Weights of a small transformer language model.
Size: MLP 1024 SwiGLU, 25.9M parameters.
Architecture: rotary positions, untied embeddings.
Training: a variant of Muon for these matrices, 508M tokens.
MLP neurons of a small language model. Each row is named by its layer, matrix (gate and up: input weights) and neuron, and shows model dimensions 32-127. Each number is 128 + 24 x the weight over its row's rms, rounded and kept within 0 to 255. Numbers have three digits each. A neuron's up and down rows have the sign that makes its largest values positive.
A block is one neuron, or neurons of one layer that tend to fire together. After each block is what it responds to, as a language model described it from the Wikipedia text at the highest values.

L3.gate27:132096121103136136121127107096140165098135153076126123095123131125125135088092105114087119166052133113112147069104095130099128151159154110112147134080142129134141149130128101096108149111150167149074157151099123095153125125136151084113126142094157131102133102107115127156134066137149125108
L3.up27:156127144095172163131125114163159161065132149110126190104110137121143116130097120134121153130155137143150152167110118109121129132093157155150125125134101108175095142100141089170091125111132133148112121115157128144085118142141147126091128093153152125117135146167159132060119127157131128165
L3.gate174:132134121081129103161107136136135099119158130142149136103161119102149132118157149131149133094095094132110110163121128153153121137119121079099130168119130150133139110133052073138082160121125151132127125107137116139168120138090139101136130127130127084115145115140124126130113133134129121155
L3.up174:165137136157101109133122153107091121149134101102130156112078146180092133132100098130166167141118098103122139149057133167110121141114132103134143145135109113130094131162105082154119097178148143116132195144174126108108064150113145141130199126153111120112111121099132127110138120159153136117
L3.gate211:119068111115120106133163129122132154131109115116085090124147129112115155100141137111122137161118114142172126094108156143125084131096136108120125096126137163111120150140163135129097148133105148114119096138134168144112092131112118130153154147147139156133099105146096127120147106108147109099
L3.up211:132133125088093142110132158109157132107128131150121094124127163124130169112149098150136170116098088112128124126145112166116136124098150107137144128149100142111057115169146142134111154143101164093149153148155107113088130127179138102122097098159116125124157142148130106087115140139115111157
L3.gate214:121113151082132140114151110073122088113136127098102135091076105081144126089162119117169116123119127174082145082116103109098138130133192129102152169153120164148114128114104153165139117117095175091107102122137167150089165115138161128144110173130124138148168214124132142126110104127173135138
L3.up214:119109115174118149143103144130161100163155113111142157116086173137127099115114145132126115094125104118130127121156091131140104070138149124134171143140126139121133117115079142133157128137165173137162102121143164124136156119150143117154097119118121176133096091124142139153146127133102108164
L3.gate343:128163152123106122152155152133143106148111110123120141113099073146137122155166110121110097169124140082127147099155181140123142138152164145155129141118078110132138064135155097149076107134139141116077157114145132180141121157110128180185130137138129139114115123127083131140078131112144156126
L3.up343:134144129135134163141132136139136150145082110118103140128143109136119126183158122087110138180115119159136123107126178154172141147140099091125149147097179105108140105180142106137130127115150143118122160107151173131102111154151115118149126170121114121133112137093136089131145144100165128127
L3.gate358:125127102121125117107127114110143134125142090159173147156119129153090116122122154102149112102115113098105113108179136121089095124142137099121146128156145128114183135085121114120117145163126160130106140114115140134104129103139141099121136147131125119129147169108097148148073103123171093124
L3.up358:124130118123091157099163115114143159151146113134102125130101112102092105137115093124120148123168112108126095142122132097162140132143153107120160128132137155103134143140110139127141123156132156125080083116109163145140180087108081096128147130153125126102110086121145057157105111136156116102
L3.gate857:147085161117094138061114118127155150137140119134117091136124119140125146132113110141121116129089076144123153095132139119151114128137114104130123140113112145098122149119109169126114150124098083045119116080133151134130141122099147140097124139122121151125186113147076121135123158081129121177
L3.up857:133126111125137144122135178143120127146095092132086098104127126150134126110127091133155149144115108111159120087074118149112130156128119098123114139118124154108147101110124141175142129116096116179130136123123140139111103085102151112129173115120124138078127170127076160076106113130129115093
L3.gate907:168134129118157182184131172118100112137150124123167118107158112099143121140111146124114153089131112119146134081130166135115096149194081152129169085093124105122107142140128112113113143106135111114102136109155119107144143108139139154121113105129139130120086127095124110108130084113137155115
L3.up907:134133108154089100117124159111122096128132157168158125135125122136115128124112111166131121106120122142101107119150118126126128135158152102144144101098116113156126132143152141126112107142133183125107140098173125136128110127075143106143140094136132121155144116122160178106128128143141119120
Description: Name and title endings. Final token that closes a multi-token name or title: the closing quote of song titles ("Make Up Sex", "You"), team-name endings (Marin-ers, Pred-ators, Celt-ics) and institution words (Conference, Design).

L2.gate70:097140148120106130111168117149113139134122155077135138066119119146118101157084143113172118134124110109126125164107108080152104082107105104127152134118087097098146167150144172146058155159119136134127131133121101131134154112173127137109122117158158131139107121158165140138129103101137119146
L2.up70:139169131125144117130114135136115132109092120160120108099148112143114145139105123106133111106136182066093164096118134111145110109112143103119131106142077111162140141125146143126135131124152139133171162118113114157093117110150099171135152147112133122162100078127094145133131117134143179157
L2.gate363:098162079098154168130125148125114102152174093121111137155135101105122158116098133143172186134101159116149172144090094106113121121142063139168161127141139106132133137143085126143121130152140104156119094155118142165111127117136142121165129169165145147115193110126073142144132099102132095149
L2.up363:154190150114141168202154157112136108123142111114138100123155111141104135110107104143172191168125169079148140118110116105129128124113147119158148137139133153127131122116112157125147088158172146149091138148111116125109109109153169108156167149139128101120126150094104151134157117121127101119
L2.gate380:090155128100124159103134141118147106095079092127167096109125111104128154116086122135156113150115140154139135137133150093112131109110097119118159097129137152131089093114114081110107128162128084142113127126130134109167123092120155136123120181160160100088146122135095090154157124149113132123
L2.up380:107156148126125126119148121123132111129107122138137142140121116144137117096093151143165134099157128133127120113104138109115125122143111166123125135134107169142115092140147117121142133118131105130085131107101166112137105130128131131136160153127136150141104133132140115124167078133119138138
L2.gate498:134139109150116117112158156154136145160114123133143087114094140122104149135165136098150141103121150115104142168170143108124119149125122150112124118122133069137140101134158136163132115127127099123074098098098093150145129178152113168155154111149130127071131119170129127125169092131140118125
L2.up498:115147128130148123138124169157116160152163115129156163104112173120128138144130106138130171118155144106115162129119081120150101137156131102139143144158093151132155092165106163131111102101110153155122110135133112118090109105099132151121097095115111126102113140143172121157177142104141107108
L2.gate537:129132158143148130113159136128176141117148089136110127101113120096091134158155147104131151165136144096137092118157117110117124117096101121187126130154089139132114120137129151114137122120093117105107170143118143158160139105127122141127119116151176127177142100105180107113094115118137164145
L2.up537:148120136091122094136107132184120127138139136178146178110124130122112132141147125133132117128152112103125115177166129094131130178134094125148122133135145124150154093090142163105104125120145133129104139167095156123132109096151150155116096109148135116087142140129129136117144143151108138131
L2.gate785:155113153125159147108139154113111144130121139137114118093129158159055148159120131094133124164128033081155178114112111092122120133151081145122138172114152120086111143157105142123130150156161150162112114140124122084131141089127142115121071132147117133094105111126131106087139111131128098126
L2.up785:139160077127137184126112098093131111133135161116161171113132132148072072175136149150151158072135108133145098150115123142119113134132092146097125136174173115098108136117106126135117101126133132142127118152165148125120109076136149140135081137153143103143128150104135091079169111154118161139
L2.gate847:135162097094101160155172168136139093152176124121114107113164136172147119085152176163127107106134131139117096158154089120135084120108110129123140103108110133117123140143119096126109151137134135108156148117107131140138139116163109115145136149089131166102129168147167110117141092087152114073
L2.up847:129121137103097169141135180127110111136157143135161145146138156133127120134120191174133132100142138149097097117130084148085093138126118091124122136135126126151139113106139111200125117103096143162155152116092131164160078154135137134123157151136128135119158140106129103095188117144125133080
L2.gate932:102131104138111120132124126116130181107121114149139183155182133128126121104147098138167121097134168124121092190152167127137078132103137126152141136105080109149142097103158121156137127145096182108131078161112113156160135149159127115105133077145126091107127099084167098144154111141169137154
L2.up932:129120106127092130111176158116107101157122116130101159096124148164129140146143128140163110158145122113144131101138140128155129108103149140137095109106105060119119070149147150147078170161110121125158117171084170079137119111146096134142103115155138157117161118120159090165128144102097104144
Description: Second piece of split names. Second word-piece after a one- or two-letter start, mostly in names and often a Chinese syllable rime, e.g. L+ing, J+ian, L+ang(ley).

L4.gate692:125124133143114151095106114131137139144156104152156160139152127160138169139124150097108109141104083137125155144148138141132138136114133138128170144160163123166107152099132128158124111122126108115197069118114152114098123118120117127100128121077123097151142116079154110142136128132142150117
L4.up692:114138116149127144127144099102131160144161134125146137147120144138117083134143125109116131115112110124130148141147116120161080140148096160140102160098127091174073160101123158170124118101111133130141125128145154107152140104114137109159122093110121115154148109121143134140129119137094108089
Description: Sentence and row ends. Sentence-final periods or closing quotes ending long clauses (e.g. "this case.", "last effort."), plus newlines ending wiki table rows or sections.

L3.gate88:124140116084118156180167112120144154138160152109158105154158107122187179169147134097118148130114108139125092129160120101105139127108119163124124137127158177143142141138099119109112182117118134130154155144130150110106102094135116138135100139173161108116140108111113094125139109113118133133
L3.up88:140150103148142121090133126116149159156160157130134143147109116146159138137115074098122084163107097113130133089159113093189137169100092160116157111119115089103146149187139110143098148146125135115178147144118143132107149152106121112120091124127126191155108123139126121147171133161093151141
L3.gate102:088137116131116144180131153116135087137127143114100102119098128151175096159064123178176139133095118091115149137126104121120118165104126080172136129112102097132101139164166134127134108103119127122139146094102107111117153155126108146166111107105157137116120161122131101149118151105138153120
L3.up102:108121105134129111190098116102133123119140147135159135148099130134079080126098158117157145111131136115134092119127108168139071132108154102151153148127121119131141147154129117121158163103171140113144128162091135169095165126128153136130131148112153132142108112099137154162111099109144143087
L3.gate566:103122115169106126086175123133136124086148125127141119130124107152123112148150188170097133127105177151115122092180098125163189147156120138105123124130104144097125102118092152104129147112135117131119116125111103125128107183119116117115190085158114106127144150116119142158117088100118134121
L3.up566:085177109150123115113171115141126104113112128136139097131079138121128067109146159086115124152121114137080125135160063135163109105180130106160159142128134082157120127107119132122163090131122145151130167148108135208084160167139109118123176127144123135082120126122112149126175127104145131112
L3.gate601:126122156155158114119129132166153117089134144107142112134103184112095097148169091137101096098138147108107088157132084104120118112141133160155120135158134112169131094152092132115091170096121126123102097141144144110131123103149138104119155086108130151093150158120102168148100114156150095121
L3.up601:103100113090151089085142114142116139115074141150128117137115165125098155163150126110165114143142133136130112100111080115117142105110083097163088138115119147153113142120120099129117153127194115136139139114154131111116095102150142147144086170128146102144130110111177109120144143167146141113
L3.gate802:146137101121119141092151098112114149126115092109090084087125087112131127118118113150125111178094144132094138111140146191117137149142163098128122109097170092132077123130146114131161156112106151095050105095142142127123101133109134122132158119127144133120082172167092139113101132152126170105
L3.up802:131148112150182110124145122112162132138167086090120106117124098137128117163143146126144174168106151140166131125098099121139124098110139113151107139168119147114144139095112125121120075116160127132175114165143075123102161151176116157136083153138157108108149113099148161124132139108108155173
L3.gate860:101116102100162115104149091090122160179120165124153129116104121135118146197152124171129186107131164121060120091101122125117124146131117130137102107121101098121080121185150145099085128134134143133109148178130146107160113107142114148125127099109138114125107150164161118097167094119108172084
L3.up860:153131103158106143098157167111133152104145137112081101148158125116109166141086152166125161159143178120113117110120141125140148143117093111129093128119150147157131142094100142098143086130145153151061123116114152134144100150188175126146100105152164133115101109138076140122126110127085118065
L3.gate896:131170149096130111137123119173098159138145135099134136105152102101131153142101123154145127151136141159163152087125111116126156112107158141133098098106150157130160137123132127133097103091163162127106123135127110146156156166120133126096085158158123129102110159126141145103106136154116110131
L3.up896:134093136103140104152120079137116109142177125076146139168095180138068131106136131161121138140128166125116142101140136140125118102140143136144147132105185141192135169130144127094133140085115127136127095125106113123121081128118156125115116161131140135107110117133127132125132144116126140127
L3.gate964:094113104126118078092173128111104144142161088097145144099110095145122151140120102103095118104085155099174156105130089151129157120145150119157143158129111095084121136150123150104086132171127110100162123063099173093145106124121106141095130106163101111121147135152107140146153081138129134085
L3.up964:125098117113164119123155153125143123107216150108117104181102110115084154124152086132153112146113158122151126117076125135114125137134122094174097145134108160143108097139118103115151183126115109184147134156113137099096115098141104114118150125101177138107126135129156125135120094114115136176
Description: Chinese romanization syllable pieces. Word-internal continuation pieces of romanized Chinese names after a capital initial, such as J-iang, J-ing, J-ian, often in name lists; weaker on other foreign proper-noun fragments (Cambod-ia, Singap-ore, Z-ah-aria).

L2.gate43:136129089109152115101093110113171117164118141111119112109115124122110143122136084079139145136115101139170110100108130124134151152128118145111149144167107131120124119122124149164117098123158108146137115104088117138137121175108136116116142112117158131147088130122127153122149113063129172123
L2.up43:123115109094160102101104112111161120107123183142093141111139128130076107149106131116120129169118094121138138154100157103149155112099100110125138144150127106192173138139101135132120133115123109157110145150110129125106122135129105119152137102094118139145072097153157140094139130061115103143
L2.gate176:131126152134121097136094118129107180138150154115141167135133134146144121133119135091167169120087121120111183090113168140140098127079122141155139133123152102094145167134111114142086136155161154149140122158117140127098133128127140164116125137122143091149133154096115122130154114091093153144
L2.up176:183128114125135091145130086081129128128129136100121097144132136125125163106134104115143159146111078131065104154117125150116120149075158153147125149126159154107133115129079159141085124110130154148096157165144100147080140107127135160099154156136097120127116109130123139149156133127176123137
L2.gate192:145142119144138166088056106145113132085117102135163098122117150118131193117088138116115123126108134079095128113120078113097106135161135162156122127168146102102107111121172119123119123151120119128164104171160113137101139136144139139103096127158119141121089117159142078114100121147142107165
L2.up192:168152098145151122112118106131125169155173137152147131119133126123118164119151109061149120138124114147114092129104119136156113110149120112136108138128121153144139159116113160178145152155147133129113159147123133112125137170157140122161069085112100097112157105168122107104127115117132171131
L2.gate393:184139092112148117143128096145124119082116161126155113136126121124099159141114106132109126108079174161120121086127163164118121114085174143147110165116149134149123121140145168164124112133122150107148162190084099152165106094126112106066123106053152140097130056180146123120103144097160157134
L2.up393:115114109135148108104111101156106123155108142121129099099125145129175181131103143129089121115110128129097137085100098146128099130109079118077129139137132129169128126106135092155085126090127146104104148166138100129128112114135125180089153085096161092117117102137181090095155111086105143182
L2.gate524:129136094103082166074116143095116123129123100123103107116161097161134120117151145149152124119157061160121157155163147143136107132156143089148118165079152143165134063143189117121136162120158145098130109165133132102103106130108118105105104162134102098101119112122148142138127137135139126121
L2.up524:146131174136103108095117144136134127167123124149117101134172117150135104133139114119108093128157091131113166117067121148126138102134098187108153159134141104156187121093172162161102153075135127099093090138095101098107138130132106110084118085154122129128124095112157095115124112130090157123
L2.gate692:125118200162114130128111145122097197150144143110120136136169111090129151097159185172115121133154161163072167159129124122146099163102091153098135126091131140132138152153143125137155117147147127109111139147136105117111150140109104109124123126108137130111138127128120135149137159116151162138
L2.up692:167118135166154121120145143135089122157098142113135057141139110160139144106107122093107171143127136115149137133135134154140113130145118131113114129107097123157129102095134131176109139113133112126112148141153088136093154125138102139141123123121111150043119106138161100120133122152162139147
L2.gate902:156147132145112095115086153117144106141136145177131129152109144113108147124145132143135129122111099136165150125140134151146144138098151114115154138104125070132128143128105129136133136129127121134157085088137128155161071125160118161094151151081140129153123120125127128084141142117118121136
L2.up902:129118114135101100180132106135150124108171140141108145089134129141145131102167129146105140130135130149099122153138154136113122154129100115109139119127154147134145143132064149175085148131143126197139092122169134099094123131119132124112144138093131131117157107121137139109140086110099142093
L2.gate978:149140127125175092102130111131116116163118112144140122121109142152150124145136141131148115146133117138116159091122123143163126135120122112125113118142170169175182141171139159110127125092130147144116131145148149085149135153146075133105118126109156129133162145138142108085129092082100123184
L2.up978:165137094108124071116111146156101099180116163141135106108126149137148110149134125146160112134143093129111162095106120148165170095134120120077136105139109106152136143112119089110147137096116143137121166180132107098149141120164139137120153108074106106118109125156144088136163101090099173167
Description: Paragraph-break newlines. Second newline of a blank-line break in Wikipedia articles, especially right after a ==Section heading==, before text, subheadings, lists or tables.

L3.gate134:075103101104179110167116095116163152161148136140110113121103115157126089118113091093157195119110110118130111127155119098075097147068153182145142154178152155166102137127098110094140148124139129152153104159092122135133128115096086146161125112127098113167104083132107130110096133103103158099
L3.up134:096105125150096141126159096123188129130122180141122106143113114118107095120118106146105104120131104143156156145126165075110126106128141134126103097181096116084131087145147138137115147140124129140129130189103116117133114118114110096132143107112129115167152098128154156133148126118140152131
L3.gate277:143088121113163132142120140112134111123125131141143100105116149127111142128094175114129099129122173085145191117164114155145130134125113153118096099150125152168120112090112112106148117137103063083176134141143151064119130145125127151151096170175101144156107083144091137118096121145102137163
L3.up277:114118137134101130111092160137130122114098140120161095077110141135114163126098177173113111107132141120124131118177108138098100104102136133106131132111139101144146087168123081142121128153123142128153136126101140145130113074127117085103132130138165097137134148132132148104113093174176104116
L3.gate345:150087149096122157168126094122091138123135158063105105126132098166116093120120132098106115103102109130116173144087165142157104132125097160143190162128117110084157114151098113114079122156128099108134114145113130147148135149154101129145161076143140155157139146151146177113111124120093115132
L3.up345:124129089152146133151135174117135159118108143112108136092104162111133119131124108135135128109111122108129152138085131166113141068142104096136111110126165102133114157099127140131128135124106076094164129156163102102170145070127118146119114096137093167121137126140150148111155159149056119117
L3.gate356:166126093130072155122078138130147158120139131115129125086126141148124111125167110135140115142142131126125106169125121125106104138159185131179163115112136095139121132130154170166125127136078154098150099110141145155141134142146180100133112117145123102121138157138091105139133139109151098092
L3.up356:096110151080137158121135094136149097144150139114105124118069121118092156115140139134175077120169129143155142145126127132106171146103135088142120091110153084126125098110151118153128120117117107124123077085119157108118097138085115133124141110112147181157126162108135124120091157144092111153
L3.gate375:134104079144166179115111152150094159115123118088171113121114128153124178102136109119135144157081106128132102098099099131065142094179148063149140154107125122124103125155101110145111127092142071156145098168133157146133111156111146166126130102132104134117124158115106106133136173126113071176
L3.up375:067107132119134144163131113117101099141136152143145097099119115168129064142089143123121111166139146099146133117130170115125102092105097161127125100124091095134152085123117118101103113109127082133164132131129095149121172147141104065142112125095145118134142137124129142199150123129108152117
L3.gate506:165095158080138125167098079106147112131092149158167128107127112097100107097130185136138112160136138148133153152109104097142149095148107112109113155079109096148128168134141127110085160107132078089214121123132148129178115128127117097139103126131119127125120121115164143156119150124148178093
L3.up506:094116122150114129124111105140138164184112147151100127118143144149081149120175099108112086128105118090161114112147125126145117150137083120158113140094147113140164142149135119134126121121122149150129099167161188082121170117121143113126121079134152144141143133148140155127134144182093164108
L3.gate507:102134167092124121100107136159119110136113144078127149138126124130126086123119109138130150139145189181093183167088149155096127142145082179117138101127113121194140122150139143116076089154117118142144129156125105112101093141142126104112157128095108133145113119151060091098091085116127147119
L3.up507:113184127142132100138123106138102134141092126107153055184168156091139085122106127147128124117177125169139158148099118109149086144117124149116137118147121095162097117141123101134169074129066134142116131155089070137090128145153136132097125116159128130140113077127114107116150154117102125115
L3.gate585:127110129093172167120122157159201135116098146137111109102129128129088154143122145143140144146120113123132106161184129137134120136135092134123107139114104090133114139114118125119117136134090140119122118116153107136142118103178137126138124160130123132108117178163126131138125097127094112121
L3.up585:112135152102126180156131141094124126106116131101090154105150116131089149080126130104104134098117079122124133141162140138126110116138154162075109118129114125119108145121183162069142124127166114159131152113133131115140166150163120129146125165146130080100124112149101074163082107134185075114
Description: Sentence-opening anaphoric references. Sentence-initial This, That, The, A, often opening "That same year" or "This resulted in", plus time anchors like "In 2004", "following night", and line breaks.

L4.gate912:127081154114117105173108185107151099115125136097168118129111102084110134117111143207119120135135122086079107105145133104113111101127087109132136180133139106129133091054127119178132144122116099146132164144098128166102118111132119152109136135123169152128141161154126120138109135160120123101
L4.up912:117147112151114123187118096126150090131118144103121167126078111129115135109107085114107137112147155055158133106112149072101121141164156117100146126138094146091124158104114082155110146105098135124133116116127172163129117140122143169152149097121116133111134149106144119169132107107122131130
Description: Sports team name endings. Final word pieces of professional sports team names after the city, such as Pred-ators, Clipp-ers, Blackhaw-ks, Marin-ers; weaker on other team words and table cells.

L2.gate332:105155127124139123159145107116128103139119115134105131148113080208125119160131180159146138128144143135152188129125129123151110060126105105174147130186130147129091102148137127126101140077145149197172107085134089169110096144147162107152142156122140110128122115106124138143109067136135117111
L2.up332:098162147122128164114120095107141117119132088135131124117106109145083176132101083089103137158089170097157120147157126114120111143114107123124157129145140126141147123139196151112144129087142116205117172110143115149119143079135119110161160150134119149115136137109139119118123084126146140108
L2.gate348:137154127088098091130110132111124132119127148116167113131159136151115119173091116076135124160132112106127148112145120143111158148137129123117097128103132208146130098095161145121071109140171103110201155161139120132130123131134118167150139110126149157152129125112151147159118112137165095128
L2.up348:091151115084129088197130126073112111135120126140148108143146117115124131174135086107127135138128108153134152141125119108122184135116126090107133112113129165129134118075154137109106141142187106128166121129144131134124105117077112155166134114180156155136133107104125167134113121142113124138
L2.gate386:111103127092135126127101111148107099110133113142168153142123129152135085154134111106135136110112078123137146121105134129137085187117127156104112110074120100106142130154115117085093135108107107093100138152172123089142111114152090114153159136143161173124130153128180140113075167111142077138
L2.up386:136128129168163113130136163131123130129130180118102143145163124164113074109109119151115119168134071157147153106115145133118088086154136147119109111118111143138120156148082110103093130121133157150071126128073100102108105134121094106135116151136107148110128185157135131141137143088134160151
L2.gate429:101161118117154133169098088118115118095115113146143151117114158135095112110105112110152116169121108144153110121149129130127119136090122127106134115148120110123153104082154123135084118116124125061123152084166138098114122120097142118154143133114123094122157169141114143117133103155205146090
L2.up429:141163126136154108162108164174127131151118175113133158139115102121091132107142144136108117155144128143111159143097094124122154089143158128151119117147169167120134116145103070121115136128138104102089127121151123095143167118136107119166151161101117140099166109092117153178117158162139110111
L2.gate560:058098113166128133116145117132128131131153117155086124182135138109090150140113103130136133152124087161129080165120120127146182112124155152172111132117152125135159123131103152125110124075137115093086104121120119070132109154134103110086194126131112132125176148160121157124089117099087101109
L2.up560:171168091156157127109122104158106135114118156128137113109117118090111119135125081105143087119160101125106144155113126154108132124085156130132141096147098140149108075121112119141128119069107153167109098132163121122119133129108136099163170141090097144111153154123112112127110152142120149069
L2.gate767:139141145134090181155115164115094118093106122152122106117157149136114084148155137114180150153143100164127105144161155150154136136119161144148119125156111168095127162135102091128080177134094100115079124153148152135137164100114089144165139162114183145134137146129154133137156149102182114126
L2.up767:153129128136125106195163108137115119143149116139130114079146125095101119133076171118135114146171104130119145115122155130149083136103106137111132135128109116125146144111083156099115127133113154150107095136116114107129128129119105094088120163140141177098130132136121150121109120118122086101
L2.gate1000:105127139116131140148128069134117076180097096152118142112139131131131066165123140099131176175129139162126097116107108120143071151120119152133145131097110149119170177132177096143135116132083150074121164096160089164125152151109163151148124152116131132145174159102143150146147144080166104112
L2.up1000:156149132148117178154104143119153126121177137134075154151107111145127110119118121117141146107105132122113187179145143106155145129111162106139135105120108155122127109155092130109103131126126174112126164111116097117123133156129142136160133125101116080117102128156097143104106148148126160123
L2.gate1015:139094105162145119114109128101122127141177184135079107121168171100132112132141126166156149197087146146140162187135130067109144123170152164143118160136127132119160148104094149107089100108157134083132152166083109125126130125133122132122100119125161113154141146132158089124154111130154154116
L2.up1015:146131141091121126123120137130178131118078157134114132096146132107126120154108114106128144127121087117073111115129157107149160125107144118111131125101160158112162138096149111086129102135119128132123076146082141091110137149128063173134118127119153133147130142109127120122109090100112145115
Description: Closing quotes, chart headers. Closing quotation marks or apostrophes that end a short quoted name or title, like "Freedom School", "HOOAH", rock 'n'; also "Chart" heading music chart tables.